{
  "n_layer": 18,
  "n_head": 5,
  "head_dim": 32,
  "rope_base": 10000.0,
  "init": "uniform",
  "lr": 0.00159,
  "lr_head": 0.0051,
  "warmup_steps": 234,
  "decay_fraction": 0.559,
  "final_lr_fraction": 0.1,
  "steps": 10948
}
MLP neurons of a small language model. Each row is named by its layer, matrix (gate and up: input weights) and neuron, and shows model dimensions 0-159. Each number is 500 + 50 x the weight over its row's rms, rounded and kept within 0 to 999. Numbers have three digits each. A neuron's up and down rows have the sign that makes its largest values positive.
After each neuron's rows, "fires in" lists the words (lower case) most often at its 100 highest values on Wikipedia text that the model never trained on.

L4.gate53:507574577529452511610531474414413540402435520526502564469430547528464550519521480558533559459482555492465515544512417604492514523481442583501592478460431508558443557503502470550548564502497519548512446481527493557588548507526469550442557392476509549565507554630522549472603478550522552501452520530565486517609562519476441533401560539478491489517534556515515465534445466510489509505540495482490575584443522473508482419452537419507480570543567533495447503536601525528441355443472495
L4.up53:550576646493483377492534332426526474437494368487512465463459498488492487516438430486522517573526489563523509509411532633494504411475501531484432380510465427463391485436513578524520466493521467447518487541514578531517533524499521391515514500531517507452460549547514460567530470453424482463436462499491542517562570529539511448545540536467515503541522492514479471523483513535446433494530534466464434585602451525433548525457505394541495491482462553546454566502588493506410507528440498
fires in: "august", "july", "march", "april", "november", "december"

L3.gate399:492497506404585502599494545510601493525454495565500531512461494497398407501515499510500460458503561544544496569517676597498661503501496497494393501495668494602464493512502506391553500437461494484550508460551650504512467505474501489356505449498378532528501496507516511498496494504355576491478496498556502456504497517502491600486500509507511488504505452502440494501517499570342498500505503490496575489451502501503504499486499515436528521514503512539509543505433559485493505508502501
L3.up399:489417523448510513621513513512609487492535417616502545382472499502518413501652480519504458487501520534477500472455507469499515501502492497727549501499617489527519503504501502413490496458543464552462494443491415497516509496422502497563503503506494392513442461486500498503440496500422501476490593501439494529498497511507543469504494504497501524498486539493447503560542506507443502490594549562492270499521476497384499479491498513560510498408500491464505565483552623489497496518506508
fires in: "she", "week", "see", "offensive", "2004"

L15.gate290:546527413488465558456628540440536551490520525487514576506473504450571524515497555554530466455518477509559381581495594461421493555478390519542527462504460515523492500488571537477513468459497460430459508506482512470527413397515554584497516490490419469589557585515531529513517428562522495574576525501461543516486494599591493455389475498510499575519504517622549478457591432540495478496432521565542475576382460447565481492530569468526508556553524492490514519389474565534569584546506550
L15.up290:498502396542484518500369502521414521584541464463467512466483480391548468448500557467377521486480401564563527459510594487487460458561478515505591530461519477596492437435624508533422501562506546530548490483452495389533527443509473498447583479521498575445434450455497505488531621556446474501418561501482478496484495459556560506518453477461523556419582410497533476531529475511509517563592471494444574536501551549535489451578489452565531416567546497419442473502422554476490451473536523
fires in: "to", "making"

L10.gate193:535448492450510385497470499454450478490449518573547439526545426471472571507522515523488443500543474442508439422554529531463473440528433590457428529429501509504428446448484502442566521425499532460554474513455458478436518592537464492532475466565440569495491455415463436464500454519452463447577515487470456604553438513539550503430523437475458406564478634554473520513434603524557568521502437610595477538563540530547545589573481464515507455415521526386471487483515446501445590508470534
L10.up193:539480507408454417447490488607529491469540436455488446472482561490521590419546469503496496601477468522456547443443539494564571418569455552465472564391442415529489531432522537450577441381597496538544483473510509531563504522523520505481487502464523479577576467419483562423472576521415607494552546556455537471454512429446572510495494459482514475466482454500550486495498495488503536503462461521520519540483568540416479479422436509507609483599537484528528404554384536488549527446422576
fires in: "his"

L4.gate220:482408524578428444452494669563559498553477464410443479543437482675524521466480530493564490461549478432569522481535491493453545517469492524511522511461463444577437403527522485477542554530506496587565441481510523522488492553419491407465563519452446546518509490437507562516459551449525558522601459467437502647485472503529500475515519498454588482575649556548465562506470468476474465540517474501556571461524443493442513509465421462492488411540534610443499483502476467494496535517515485
L4.up220:562522523516476461529567500565492441442509428417474523516484532456582504523506534496482505519463547451508502417474425518478476518494485520520548418422520510506570496515498515389489451516500490542506517497487483476473467543465501494539535553551502573491336517453482536499425442585438455605493519456513456469540483609557418398489541554469643520493492409632508514561398477510517532604493488519530501513413496488589499494380504516472437453406495429513489385523620529517525518460525461
fires in: "to", "july", "two", "three", "october"

L4.gate286:528519479482489513534491425486491522495514488518503510482529580480517528507544523566518516489546546538498497549428506442494561525508458533479512503529513528621523530372516489538515494482439447545495566528563393462417527487559473445491556551395489458522440548589555442554483535437532463485583412531601405551460487464456501519445494500505349450489499561524465483586514357448541526584524453500520472456557499481490447505458505558413633422410548571538596499489464464471420608495457488
L4.up286:495560486522422499561454481440537508436431565478542552415540591518453453505487517480486463503533515442537588400516517566501575593521601467561564475470461458489570581484525480480588510458487581505449503532467478541492448527484514461564455440412487496519493385491588531465440551512509406467498465525541357622498510535443413520604568409509587430547487464511472475417480469530505462569480485513536466479451507479540429544560488527477457552563491476387507503573489496393489501475470483
fires in: "january", "july", "april", "february", "apps", "august"

L2.gate256:478450502511516497390523518532528609458507518498526490528446516498419444548449479431497465486456544474520476512502519458474483495493510504517460487478485461460549506551511473521527263418436494411497513469505544545474488553482482572514505521414478489482506499536499469490478494484477436529453481488514498515461561535492502503131497524511434528488502476606468536500487473493480533525560513430507478495492493457537511500494502499502512509449538520383515429500511569467501541509484498
L2.up256:515527499498491483623487490491493196538456475404505453433533490458578446484471460484468495480493472453502504512540475428479491548498520489522503491496509555550490506509507499500494468525480523615445481503517519579485455531504492398512553485442482531514522500426502445527486543505443259533521497460485501564516481457520515493650492497510432502522515497516503468506538483548522493511710493460516508483550477534542450491510465493536541517480511475543488509518517525479489479490469540
fires in: "january", "july", "november", "june", "may"

L10.gate438:441509479495502568541465508471565465406429475479538574428472532487379531541468469517402468506444511565558514517448502530505518507532434426493488632500486499429477523515518599420501487339517468512465485448623473463521365478460412531431411481514457496490510581477557465452483430448525520512520499486510423480553476559452478494522541416506517466451429480598521463544561428488508511515491534581537478561539408504446564432532486516518473561508452397491473416485478523484460463385475530
L10.up438:439583459571439444406561514521540563534577460521406571559460537504515508517507546430530519457479497511582459424483511461444547573569509553507419577413578493394518441467444450382595539494498532435519447570575440510454521518499492484478489468520480418481412520546538460466518508573439457542484463461512495487600434490557519514468599537532539493533484436566555432416469530505536512523487491554419564438540480502467567540516445409513598478434506568420458496530481420549512510440470526
fires in: "through", "than", "third", "throughout", "while", "thus"

L15.gate391:529529392556509422480556466534389539575515466533487433447541532517479508520509530492433542538458586486464451463532548441488490555424435490564547530439516438527666460550535481528526494496476519598402525443493598489410529436513472486495469567469414470471426485522400432436465539533520488416480510481409483544427465454471523497521522558524469509595397459583534506500488466424558489481407553394454482500486574561489541581527485520441508464522593559474503488524496473495544459507427565
L15.up391:549415433541518574499524484407491460443450398509497385513518454415486552487483458486508528506478535458545488434639400491576371532559463469522520486498511517462506478459414508555564526459517540609465514464408532492486520468419501494539477466434505437609426513540548551522582490523483474478567556445487446556510443596533514532529422529400482456563482534561499420431559502532552462466485495601512508504465495492476439455548396487527475587493508525526427524513522492451428476564597502
fires in: "in", "or"

L8.gate345:575457597532533521471465491538588504531373482557561441520505522507472483607505394496559566554561466500451456470458549497493428499463504503498605565478599388528521440493532429478447610552528450538524547515523478504559450449537536495517542455486480458474524548377588514518487526507437513456519583444544567508390551490458459567537539620458488522508419414532414487547415470565488552446548480541477498500515475565466518500556467509507501512551534537490510568518485412447579409454465515
L8.up345:555501474438513515523533510496459520489509573584451466434420567529465553542546504403551444532569441493422494505532415427412577540464597490424456544455507506397492584618554582515460469552456461523543491543559484488477409544580517586554558464477498558542514464521451537547543500493538525435535546485481495533413548520486456528478563458518560507507455536512468481486513493455584521615505403508510455559561436481441498552489406469453623446510552525557567528580523535539527618485493486
fires in: "company", "competition", "composed", "composer", "companies"

L7.gate306:541516423493473522424504519574456485485451358535497532493494543533516497599521460493534470479471489532408523481622461512502556488518472456535462564509531556437465464535631573470493475448445554503532520570484497602503543616487478523466545506525491506482579555518498591462407503487525440477511517564580483506497478451555565528516527468447630466480472630465506444488512509512450461485590478538526457540471383564423513533441388473489527566574507562560526475498506535545638458569496532
L7.up306:560430513464500435375499491523446396493543496502428515477516547583508453607517489464377488500580583404520509465426496446454536489540467438520454584483584629504472643465549514509527518518504493556491501583602538471441481487515508577496502462485577533494452484490506414505469529530445562531507415438477434522535488556429474580420493585450505517441511456522406555551553495559513496472469515520442503592537564514486518549491472523512565516486510478468428468505507435632547527493455542
fires in: "november", "december", "following", "followed", "july"

L6.gate78:411457429498506482524555474522598520536513447576511455575577486542399493433534473416551500508466532501645444489573458449450442472464485462530404496433505448336507420571497550526460541437519458613483404542526518464485512446496526460499466541481537460451495489504501416492568401518448486458554483470431445436460539507501554531496501553522468502453550462418472530507569550515452440432497489497446606446369497532490518478441530454538583474604488530535506523540458507428510468530477505
L6.up78:544422488553547520499514496525516546411537534513519501455504512490471449499531532574516582523494631553504486453501498541568529547526506583526495534496458494514349529514505471545511460462503524464491403577453542446475549506452513532488496567471528412536458459436481441485617500415528586404461458491512492440445503406504575434473456483485598468548399531439490445471586505478487427458363448540526482478431518535596522422448516447500569492578563360476547484503455505476562473553542541
fires in: "began", "released", "based", "organization", "organizations", "higher"

L3.gate38:489500503435479506507482526489463505497528571496496524435462502512597422503451469484503510504516438515579506428548442434503594514496494484671419506508424499615505493495497501419525496499531393430565496545517493510492501498453500502466517566505464468502329440489656506504626508502483581618509521501549493504496503472501541600504495508487470423500514666458580497440515492530494501487496441469505474507414538498496496496502501508542418500568503505446515585569594414460499484606498512
L3.up38:497464466508448501550489544509560482501401537553499485501484510502555559504569516486501421521495520437586494533525510547500493496501513493517483497505462505603489498515498505444563501458493567425501502482484474494495471495505497501450510481501392592429475521496444492504363479498522516522525492502514496525496495497495576547502485495500535523500519479537335512420441508403420509499531517545539413507550477497506505508491499490283322477501502491392505476501230494507506493452511495
fires in: "about", "throughout", "without", "turnout", "1974", "1973"

L3.gate330:428564528519501431489561476454455645466534478505493475514537493528482504520527430586586469468404521468529402473530501469504479523508414641479504498424496480474489484441387412475477501484469515517524457542474515565542416370487474489519424514484493498514499475451466495514466556521500514470520531550536496399502451450587481483431555477517531487508441517567524462458528482438558511570522497511577463642531593510549506707456432500511507503464500438495581489499488480522506487469386424
L3.up330:435571490482491419517568575516483544480546486517459502523500456530528516470546573510586569530413529492505453523485532472524534498472507604497508461446532501475535547430386431492475483510435511493492498493451518552525457486482526424474382504456478469527463469468533474502526344382494522515529484493535488366489485403536479499420539481544538462445411453599476453505549505475512522568513499467536463650519625441439380635481403458466506484503441547495520487501517482531409500489493421
fires in: "in", "inc"

L6.gate199:509537567537417438439508548577430467466513552491583509523459631489393511453454419538453498512516467558544467579507372555463500512523512415472485603540551522514424623575448451532510491480488429440473488485558461506471401496418588508465421477548527553525537449432502491457517470582508452411513478474567486542506486508502441460542488524404551510516486514535461540529460507502513591528436486434561489574565415477446515465508553539503428447466438511496539493580572487423517572422462555
L6.up199:538527421580508598537508435571477550520529508530575500447476557484453548599530431582591426494449518450492549530579593480461509475528437578546547517459486491428591491472526487603541519609441421534441462483540506555528391512420557527551408421554588535471508564477490525477458571473421517466482462513453483505503523542515432472455495544461414574488537548555444499493509490478438525514468506450544563519509496543457524576475467452568479591610554466591507536468442456533490458416451512
fires in: "a", "age"

L10.gate45:443434476391497517417505484494493412473497546462526587538522599484479487424530563457407460496454599591557452472462445529462495527584455582499508497480428527464465511506468547536483542518505530495504467487549538476516554463494497489504452558611521437543490519524583506508501403453439511505445437577514501598543483495482398573474482489543387463504383438416526421453501572507564421520403494537486526564586538509442442455547581557503510431495498552415510428471458509527419527562550465
L10.up45:596584577470518439481577421605559508544460532484377443588509446565634491531491433485485458483540559605512474442461502520546519495532514608448516540534479470511536483551556455493521503467461502517505572513550550475534591492462530498503484439519509442480422508510542411465375499503500449443510541475483541500425505459534536539494434522531488576489405482457419453531591448518499521497523408566521507527571600581550481506539457516399523470437520515475498588556422421532488446543437539
fires in: "through", "third", "than", "throughout"

L7.gate4:539494478477539514482550595410547498429554427504451468503440500638453469590447544462512461517403436523571494461526493516450507476539502407552532477484447509544523407454458574447557452495545604515514540462519538531490509487453491471500528548466512518539488527547445464508587376477458476492435520480478445493536523583484510458494542487583418484474575625480500462521458598629489578391537507558512487582606525483455543481487400466431552504506566574552478513471403500510564497537505497
L7.up4:518551441424524502466390524435449450519582408431554484466473519491464516464550485419585453519511487503460489591559586610472508487561549460539496511460529495548472446538508534460449454392522459473523509623503508543501455486432481472496548424451472476460473439544456513534501541510423449490463466516406401516534489415497439388580529464531470445483490465488553539447493530419538472495514497526502541516615492446570389446628571451573542492573533527484449506539564561444542538500473581
fires in: "to", "olympic"

L2.gate289:591563442544470455499516458435579478568545503428497482543480491484567465493464657558529529578441490496441503528476499529523494486439494593415488470481487507478484540469430492564470489481492531462524517482481553469480499468516441361544446520453605475492526549482543609455633394513474461512464478521535515467496436475523518451490559479467521448553435492496548445546525549522622576511549505458512505545418591527423475661522540534533531561472484518531585480508446371492449471452516558
L2.up289:437490474511604446522500462407570475542561570483505553446456490546474496511573526514536596545496516469378519484504429546436576483528390538531549452429505395516500507408490480505487478401475483496434559418513470572510420527469473461548479453573495493503438476478560605498563400513562502357489538466513523420499421440482543457530508490475581438477457466465484528554478515490560515529516531445479488562620549464439510643514549534436505570492433471473462504462541486561510476522570489
fires in: "in"

L9.gate32:490527508436547468398490546495592559586516444528428534464490487581491533403508473541558562466582563469476558362480423501407511407512465442558507480555481516487499449470515489468443539531516475456462471538402532511551484519549476555474429413513498514504567528621462517474499474467520544566454393528556476495538526487414487480505426446575521492531476514490539486483470467444506503533494485518412473515505407429407515395568402499516497565503470566479525490525574520526565525366405581
L9.up32:402519588535488518581584536446545436456523457522487521476415550521538482508373489602549502459461510460529485546483484404585450516556507521543495501533478532511464500492561500444474492451497526616434452501399462486492456552574465370475551574428467446527536539486473490515424381505549451506411512501452525505476595487463470439518449451441478439532531447556489532551447476506545466438540500476497579574362555536560562547508456487442440605557503517505588449494487554465564482491550503
fires in: "also", "would", "not", "they"

L9.gate375:545545503616463497554527526570451478567471433476463511525586470617496560488529505458476433558433509452451422551510444543519467439532478523462506413445583466535517419454554450471482500481500516409412413425477494544476436491479444383373471475521524491579433541476480507483544499481479545539591486533448480473520493509550582558398449438424463459449461553450554513410455573537542583509526519402534499492485626490472507501427500514436511480555521535496563575547464489454516427474477551
L9.up375:476449471519404510528536408532472532489449486450519509394513557551500547467563526462436526499449531497483410449540512455500484407512490557505447473456576435450547474443448459493546483476470510535555468418485525477453544452484508460547400505499495414500486417482469479505561476469414657425513539497509459493504499366490512394441561448466614423494398459529450521528488571491491557554582503406533541495524592550501447597492526457528501492465476434511513542540585443527393534410486526
fires in: "in"

L8.gate234:545544512472389511450547455376534536585426503576438462495513513583506508504534456523500501480496489508502476397570464491573457493518527464503480528537459559503515446537486478437458465433634513537450517496429511522575528476523505507529463484426532459528495534562499513504667463509564530529557421509490475514540535352542503500497458489471415367500502462540536428414433501488532487555571497480438558468479548502506512469508401484547480560561512408526510529516538587553504503354421576
L8.up234:544436485464521399494605550543506519578466452549498504475454561546447514490483531557421560545494517415479511529443484573486524523509439540602516562473417516499511384496593418394510582382553544534489443465479515519478518606567395505519444369418508513489424477436396441485492451469493545487482483456524514455478481456434571432510472462495483501488413442469550549490453463563569494445483512512432458566517510470509456558443489460441465563529464490534478505478486565518614516447422507
fires in: "also", "not", "would", "which"

L8.gate122:550505467541484447521451483482367466428524399521466463482589499563532602489499486480549489608559436455484530548487467462505440487455470595521506493421542492494568567527452569479604441399555559530484511531527491465499586532542598555545530469519441440506480571549472593521512424458539529567500491468454518510457469512552397451490482492493527489522446390565480477535514462500542513485541523458619476511443603519510497576478626585540439491529502508459425552536583450435457515554448548
L8.up122:532549523511500419495480483338487498464477542501478467495502478424371515567461523541498462526423574497483551542545457510458560497551526576459487516456471585402495396483477506532556559567556440500494461500470576438422570497543573493517486485485538534402489504535485599528518377504426502459479455469484559546563443504525411641449471531506431447517508517504502466547454499602549556440462556521550577490543559534453490478613466458538555523395477503519504469526571512424464484542473560
fires in: "in", "has", "during", "is", "the", "born"

L11.gate54:455558520538568442555435473559385537503497421470555510553534405583417523576459458461504500540466488535524542499599551518462433516512456502419435472492579390487580459466456479424461449454488538516433537489518524529549512528511510483459468557495494558555459485510521515435571415514460587568452637543406542453517499544534462427411469482448475464559520427462500506587482524493529468556382531503481423532456476513454516568483598545502588481479531420557565597455558509527487459513466508
L11.up54:517518530579521502479598578616528482547386396560504415468461575567449467525531470494371512607525497546456511473546486538496389516526441495456505418545511512585523460489438459501513505517500530544555496450485523521532461508549504521413429529385521573489530599410499448567583426528449445525523493508521522578466412491478489621583467510491460407573514509463437525523479454543514473501540575504560478532491515541498515537473506509470483503458551571520398562474445505537438458462503597
fires in: "a", "in", "the", "it", "an"

L12.gate274:571510408497493513605501463468429482489519531520458398445403515433445470462575443466625450541458458504521591543521577489484491513536458491519538386562510525541520466478476537498501633470449521523464440536490475521508469455574485468461564474508531569405611473441499467497534516490432553452502536447511535488459493567539525577580537423484538527462550460459482490511489493484577521463513530657539451444553499478594420499453401395562486509493490485452469528438475470610503452465417511
L12.up274:515531516597544480514454462483511477479461479475468465431494523502441438437528566503405467480476573513531434492482621561451482596518460549539537554515552499402484550463580481478482587548575576569461482477555531478472488583472528424598488515491549481560541504521452502389574547501531502506511454462554441545473519407549476532536599458555542474436514523525511462460461467557504536517512548553558491502524579455440564437469449500395437537491565488554532421416498488513553543485391327
fires in: "against", "left", "near", "built", "nearby", "best"

L10.gate55:431565500589497503586521453405596489509508493490528468504496462505490479449553438431475451405531430590524611463567545495475548490468501439419482389514442497481410523537509562615484555518581529544554533510475464553462483533499484458470508506506480556498493526597451471470437433491557379531485526520462519416516514509504470495467459535552547466553467422390588503481506555538531477501467569504518485473445490543471523454459453446622495525495572478530639456493424576598435409493537487
L10.up55:506498457509510482472496476526497459418536442454541444424458519455538453591523552491469525525607459499508452486512550553507444455522411485502424519473516540525514549495451550461466575538288551556496564499584484588550445502541542585507535512474551503400476508483491565407453449450528477467359489522545519461524460409444542537556573522479539564469587415480449524552514429507490539447540566502539502498545457491544368464477555512359483572486445516459517495473486538499527544509506443
fires in: "research", "against", "near", "by", "appeared", "appearances"

L6.gate440:543524453496502567459563473422464475481449537487418470614549608555455419498514563442500524451488551543499531396488473464520538507465460487550474465524484445439525566509454542476482484480548485580486530470439437548497512506495507574469594502570520602580501569526498493574585522500486614468551513498528566539389480399458542531526431440428480516479567576461500465444461503474581535568415476525468486571488381474493541548580490570463569562457509632517484526526424430442473469501538531
L6.up440:427481410472586471422442389524509545490523498458562463517546457464486571602481489449494515508561543474443449472467540446473469475499494513451419457512577476500520553397425412508504536377468507511406527525492424482496485414493498564504483510467504502496427434561457535479522441580483485528482446495561435407464495426506513545480437577542428508519415513476446440563475534424476497591446543483398451644585456496522493429579464619446480502474491456448510470509415502526497551507540478
fires in: "october", "july", "september", "august", "may"

L12.gate446:563398506563466443480514506545479534531421441525464477412430508440477584508493491506484454532449548569461547526575536490455485484525463582564392530555493546455463451462581545411467554589501489458478454539471504448467491471528519474487413458534504515452476520507378502517545441509538467517524491508506529544505468372510409545487538569502513524554493541490604522539471536515480528551430516546523474529507460500476466417470486541585501370591515587451606499456507476517542624545325485
L12.up446:530511439554450496528608529567401510460498569526519454555572509465516480497538545395450482543444573469424480606422478504607403486503591489452449498521503449515469466520500481487522372489450581516560555530502506565601426407445575468502454510482611511447557515463575489515511525457457481577486509527428468494616439483479434439520577454495515390475598479444406531481547503472428523499470487558502540526458564542454471483454460497468482425486499570481524432439494540476524535471461542
fires in: "this", "his", "her", "one", "each", "other"

L3.gate282:514568541573434488559492465505326484504461410439505587642469498501527511503364436502502515559495540346451497419519512537494514504500512500447596493500554498619538497521503507519509506491544453563485507446501585508501476499600508523468505449487424641462528410503603493496428472502479406521490506499493510477509500491495368391501500495491563563494503442477456481440466504555530500489441455461512525502642465495507508489508487499514430478594493576503493545473529574532493505540510508
L3.up282:496486568525560516570497494446483496489404346465491525403497505490544562503600472503486553555481523533458502523532564533506664517494510485554591496497501500400425491496470495448477487346573616526499489604536437502513492515507503472414508521493533362529510589508424486503558466501460388620481400504572494457507497483505433512483490494474498478500507431490441492363548513492620513494463484527502471501490511510498501486487499504507412540575499487482509416529445425548504475464492511
fires in: "long", "along", "song", "songs", "among", "strong"

L15.gate105:499493476568421500540512547598447516545489465519497503496521549420461461556532490459403444527465447414434519513527562436500479499478460474561469465485522455638580464567515458546547458476515502474475490466539549526450464408558414515497463533561595508522379628467535534466550567599514460487446555538530423575488428534441541508490486434513456437469482526538494481513551509522449454637582528447481591534517545502418538463486492552529584598522557447490483513512436381558543470465487474
L15.up105:546499504413543492439567502513430459371552546506471514407566586529512514573537506414469507551505529565514563428481603460503538484499438553485431509573552482520532548425512519497546606469440571496410576428478561517466444470402414502496463558438406497515453510568565410495541407445569513473453467508535569562474467477482509460584485500392495488624521464446462559515583523485448526431460605468471504524485465557480454485456547455462489501528503515468504492493501449571426482566504510
fires in: "in"

L8.gate202:428546476567515533545470438489453565531571498468493467508395501521462497538408472483587419476498510439466569509479490460559532490494562403409473463527610431459549533628513503421462480486589552470492457590576485494476514553546498455425426475633519519536539579515472494539531538495493434540504420545609521479540528416407472507538617476463543533604498513505477502432531503492540562432546536438502486434468470572545450414456548481479460477501513579486501452499416472546559476493437522
L8.up202:461484398504451463485520454465457460539568441577446406456498533471386524486540523587432514503468455452544465460522529506486483552472500513392488526444495467562521465456434504508441488442530535558429553521470468432398461504535541394525608547514492498522468504458491576543507464516503502388531477462409549450527455478504563470509503595446578529513479493566450412553560581420456540452523456467451534457447503479432514648562397514527434474506545460494547446406497516463466575491575432
fires in: "their", "club", "international", "family", "s", "usa"

L3.gate382:505426517592412508477484376523523503504447529395498431426480494512534534505536487503502454465524554460473500448559406582509601502496497507334510495499458506496504505505499495503457503495564569489557495601567577484502513508442501511400499624496505584514536457528541508497623490501378604672513547497525503493496505503505487527497501508521518436501484618505392494505459497488479504498470517589501524501539507500524503506481499510570519515608508521488508581486648593589497505517493502
L3.up382:505461577533475487350505465517639496491524440486500496424505501506481578492507473483500482449492582441551495473503418495499498487500498506562465502498576502572463500501511493553487507435377371413488498560443645493519521494485502510494503541504469409376482353503627489498378503506579476616504502501601494532505504469499476600496498501499527512501495431521525489629468499507538497491548474513497577498372539499483499507507497498560495510381506501581503496522554491574489501551505496
fires in: "early", "group", "named", "located", "team"

L4.gate61:471501568558551493498534486485464535442482591603474437544423491469471505523549477405399505475520465533558453486436519555540451510555567522558546502419531563529489487503456345446601472457506536499458631543471464447541536494420520512396510501564516469473487504505540500535459497476407612383499479477503589509571500491488497543475540494535572573514493458530520456545582439558531445427495467531499538679565528469542561536508420481448526506540482481558533518456568487478492443473453457
L4.up61:493423510447521493453511454450474461513461477505554469473488362487491519502487478463544467593562534532469516526447542546517480524511530450473484375459559480533484436343544512570486502435426425454593548500426357521463528416608466464466499521556491486524499484516501478504547422528492490448495509557559485410552442468559415565457428489574561566422544496506431538464487448489482470425473518473490454542447491560496528399556602416504500540416506498421459490479558482486483415503397495
fires in: "august", "december", "july", "april", "1993"

L15.gate133:524580486527488518485546435461596529483518508526565454566491504602503532530529488444450531468563532513517471467588515459479425521629565422552452423489487469473532553419489519459511488530415472498539496515571582563479486464534488452529463546477451481521532443620590515492584435516537472537531485495435425482440435577497447531532487428535570455516398462526567418442486448482442508510527471510380424518380436544512514522379530407514419547549535467507460484434562431478530542436519472
L15.up133:395528429494479442486475577472428409498486536468458446538524562556562550474470587467425529503473541552500532469502510554490424501478557460511550498399473560570454495473618497425480446470503545631455450446562479495448484467512348467438521523501523416454520430444485517505523578377510548518459515459566478511513526457502501535474586529532472430490595543505602439468412525447570457464376516488450522467431564504422567475490484527462484394527493485509542540464431521461499505496498545
fires in: "or", "as", "and", "organization", "that"

L11.gate233:546514427413370486489517539490464521509407476515486427445519594471513587517522450475474439563533463494492581520559513544483539392444432550516540487518490472564500574376473571481468515479526554463469516433464435485424529448469516492529530445585499490532458492453436502454463481599564555428520446564491410476462476326520524597449506465477533493501475473499430489564503550515487629523505457477521526489528526512536486574546540599508453506485508574473406458423484422519509455468497605
L11.up233:507511532554545498564407533584448606467544447510520550516528478459432507532554599502478540590513460485462538548483587442519481448470426563498445480488463475453461516457467505519569567510466540560485416482511541517452505505448551440470448594514528474499522584585497452461555385570473545569517497424526453515540557534598530523521476491422456565591445517556528516481430501529508538533490475608532551535417613546467436511509420512503578450455485517416474462417522487483364518552471597
fires in: "in"

L7.gate289:466502600475530507456463525420617522596468501412450452429536501476463450491499470477496505494459533527545507524517480514518499459515509455523541484473425519432479541429470423538434486440476576405506547575446452501564481560512482483553515551497535340504438517539540525577434470392501465576434461494509386594485493409546499487504441621538470467519575508460493544512476472473514596564461427476517493508461433519524490549525428447537538591551492496516568543502644487557558462554586519
L7.up289:534577533447446522583509556560526397550498536475549459535588492458533567527483447436529459545478456488485479477517465430491501471516528447543526496426482536504533480480452512481458511473410510509499440358499598480487446552552518429489443436500497529446516448503512433500503499487453583529510500486452471601587459467607452490511439605464509522477575602514592444426474456468508462474547458474461613462534503424609481525467431449441452556553500588576576537442434585578514575446491545
fires in: "march", "september", "february", "july", "may", "days"

L8.gate412:585427606489516440567555430511600452553513514479535520533451475482495486497459469459502525502498424493527554435544521489468471494536464496617455524513572471447508415426437525450542596409520608509556465554490521563477449503513487514397552506573485622520479494556572436458498560543559554536532484654537468535550468451458490441548493530483500390507464491525541482426475478580461487466617546547427473527497543466517493470513502445510439425473469542577432512515472549536535399490402520
L8.up412:491436490530466485490525532580507418520463506438439415466445527530533612545487634487484467510477427478458503446481537586508512537496432537485503618462581526439548593475529605541511507501515513486507466619572454498484552486490515482521532429504488414507600399515518453478573557406404550476482493477414523355472562465480432497544544566570557571475516449466504422518428518467562538546440521477472496523505510493428575549550503504447554492565537449562529541501477440528461483464410463
fires in: "while", "he", "following", "followed"

L6.gate71:439469601493376560501513567545416451509562472470520502526502490491426491468473415402598460459536479445428432604569521464512425561466544460508474523490514484562511430529525412471530507463506534430545548497493491545426452556391503492464507583533517487450497504529564532537505476482459499474426597550535517512418442517534500437444522503451516538541368518541562430494545432426515547426540513470480505454594421530467482479541550450553478503384533419580440460501507521565516414417537514
L6.up71:501520440540545490429448609511531521543494413468480544534524515522422525523505395579496427461467469527541512478586539432471441493483551508485531506511514527550536502526493479533420457562451503545532523429491501434470577575512464518533523470436525461425511438547557550590609559555467450505581492503421529481493544470522543432409495375507449495521530447574419485408483552407476470548497475578574486429552520515456490617559447458441431527513494533564446589555549467458476458438631483
fires in: "a", "age", "average"

L9.gate319:470526492541474526543562544507562541498580531527416426514484556492548451635493556481522517539599521440431498482475476536359510523514515555472509539565449483423428381462509482418510496530467545345534500517553519477500472507544476476501531541505454497596541457548559572512579518492565515496504590492432588450473498476512439500527424528450480546456396530507503480567517546405568546551472469540457549411533447534431473503501448520379496460544482434467485607457470467486591517514486574
L9.up319:523507500448490512619496451562495400477475529555507506494484441547494516521585488473428520556494512448486492471514385558481480527532526456506559504528530458449550603513471437558479528500444517576478500490476493399460383506347505493534538523508494545541358551464527584484617491448425552507526509518532449525439525491459545558524525456430426516433423558474473480551505624555514478484482490519450550614546473461453491510462504586470503409552484451386536552411469546487469456488412485
fires in: "at", "company", "communist"